Weights of a small GPT-style language model, trained from scratch on English Wikipedia: 6.96M parameters, tied embeddings.
MLP neurons of a small language model. Each row is named by its layer, matrix (gate and up: input weights) and neuron, and shows model dimensions 112-239. Each number is 128 + 24 x the weight over its row's rms, rounded and kept within 0 to 255. Numbers have three digits each. A neuron's up and down rows have the sign that makes its largest values positive.
After each neuron's rows, "fires after" lists the tokens most often just before its 100 highest values on Wikipedia text that the model never trained on. A number after a token or word is its count.

L2.gate257:126082168142104148142138101129124126105144133109153141143167151130132099162099154115096147102114142142121119135129151126122122113147175140066128091123151129113095119111143144102123127098141119138150121105122153143095088162117100113128121174133123149118129101160132139096104113145121125124132131145135152146131142129103120124159169118115148182088110137189074131113101131151110096172141
L2.up257:116131134121145175123068143146151098159134069099115098125131115138100095128092113097179123107124165105108082104162077129142110086136103102154149084130072126114130142127135165123096100116115128091131121141158127113132105124126170138113103142096081157144150111092142140114111108113141126096111162127139110137129127145125145108097097132129145116152155127129128180100142127143116124115132
fires after: " the" 14, " Me" 13, " in" 11, " pa" 7, "\n" 7, " Pi" 7

L2.gate491:146092125135158124160099114132159134146125127139155109144095116137112095145086132107103136130146174108152136110086125133122133155140139165115076105137115103149117126110182095118099128159149092140103110127127112111156120136124106138114155092189092137076134133157145119108128135150125122088137112159139100112117119103163135126082164110085155136145110116120129132164198120110090125129134
L2.up491:119159112099146141131069133147154130114138086139098122117140149126156132151127101117176140156123138096111105136095147147103147133110143119133137140091138142107140147147128128128123174138141175133136149134094105100118130145130106113186114189128082153148100140076092118132092138129125110121133157136112078115126137117122136122118156140194111154133170098121107101150115119095094132101103
fires after: " in" 28, "p" 23, " p" 12, "ut" 11, " ma" 9

L2.gate298:156152178155084174103108128096117140098143084134161121075103091151153148175135137119126135122089164116137108120146119151136170140110158127115163129140097145182119102107148094096151125139155137111112122122153135087060105142088095145168095079138147094131153096124129091119146124140112174122119124122123148142146167133121112070147119142118137173147130141157157123130146106116133173169118
L2.up298:147128130119097134134140113132137122102116145153144131097122138180118174119124119134097121160126124131162151138128154133150142120152137129143130084142079127101121148126104061146114121146147121143156183141159132164112130106089133065119103157129127135110110116145156128139132115151160166168140148083194138084123100139134109113162111095119099148107161152116137129156146162086094164142122
fires after: " |" 17, ":" 15, "s" 11, "_{" 9, " an" 5, " The" 5

L2.gate159:095145176111091135095124116114172108154116166099153108122142176147153097124094139141098129127139172142139137090149150114144143152109116109092111134095156114126097159149132148148085106157111164147162128097110112132155124180107135117122146157126134137159127138184147124172113130114136199137150079138109084069110135126144113178136152124170110121125096107160121144090132095137093112138185
L2.up159:155168124125093097104112128112152118100117138158132106099128108172111134112122153110128124120106078147095142130119106139134168132114136130176093084105125101139126134134128113132141175115102135113141091139166115137111108112148105167169131179103109096125097089108111114144148156148149115134089134149123111181109142125123134121147130115134150166098200115187140145116139125042102145159163
fires after: " re" 41, " Ar" 12, "S" 7, "," 6, " Re" 6

L2.gate291:109133081162105143138149117107095099140146143170150184082127178110159152160097136142098126152161163122125129126068129149114103157121165127097127141116108119152126112137144134103111107126130111154160123180117142129087153123077113122133134080120145143158114176132136158134099101124115129121109156126098126169180157148092116089146119150130107123125083130133126145123097098111137147132132
L2.up291:127154186112148175127163145126138181106130113145139107139138130165106093105142141153134085155143156130128152104093121116117120144057133134113121109163139134137097105122165159154060142121106107131143098154150093119115157171125135157126144147128169168144144097153185103154132131102135157161075099123124109120113118153115192148117091092106147146130167122113126155111112141127134119117163
fires after: " a" 42, "V" 7, "S" 6

L2.gate42:079153158111119105152127155144122098142162103129106142139122102121133153196123144128101127094147090109115107136191076148089147094149185088164121135121118113150134123160111127105124105097137162106084105149121152129150094159115158134094130135090125122114142108169171128114149155124130101163117183119086142147095121097137108132141135103153121133112144149116139181109137163144134124161106
L2.up42:122117141116136094109122088127140139076073113105114131130137126163122148107113158082125100175106154121106139157118127172185184127132113153145126095088136144156098115133134117161144090117179148087147131165168128143153122163125106116137171115136125123140149106128111106139123134121132115132112143149149111114153172084133150139078162146131132125117124101148084120112143160093134128093150
fires after: " p" 19, " po" 16, " Mi" 12, "po" 11, "p" 7, "la" 6

L2.gate277:099165131113130131155115123173129149129123102133165106114116082135143154143136131146144152166150149140125119104114105148143082139151132125127150206149133125154175131099134145139161106120126107161170117102130105092140151104142115116146149151086097112140164126135139115177122084133174150133174094156144063083133126151109099136134122159114148122111126128118091142162113120156130130161159
L2.up277:146127142180162155118142134141087108087154100148132166121111151129130103076166153131130125135128135131096151113140167098147125112173144130171151153092102144088156157120156119083164129088140077106121119127130145129171122129147127170150140138134151152135089167114138192121154133153114104106100128140153090174111082164093144145189140180156145129124130127130138091134108132137163123122160
fires after: " one" 20, " Bri" 12, " 2" 8, " Le" 7, " to" 6

L2.gate56:200144137117116158167107120129098143146097130117121130102135116142121152154126145119096125102087126132124135163121162136111132197131161134109104128145158127126141107116158110087111050143136161116146106134123152130064090143151120193156155126158126089115119113124147145156151135150156120149104134164126102108120104098141108125150121140137151129125105102108106096130106102136148121134104
L2.up56:105117099148124140130184101139137130150089115117113115147144110158122104126169158154137076111138094135127118119143174141127137123147137126132177134137133104149124105091119104122137111134108094120094089109152139131102185111107143162096113135139107132171167109131130121120150106176147117123128140160128162176148127085120137083141147111156120159115113138166126130073123145142142111117106
fires after: "\n" 98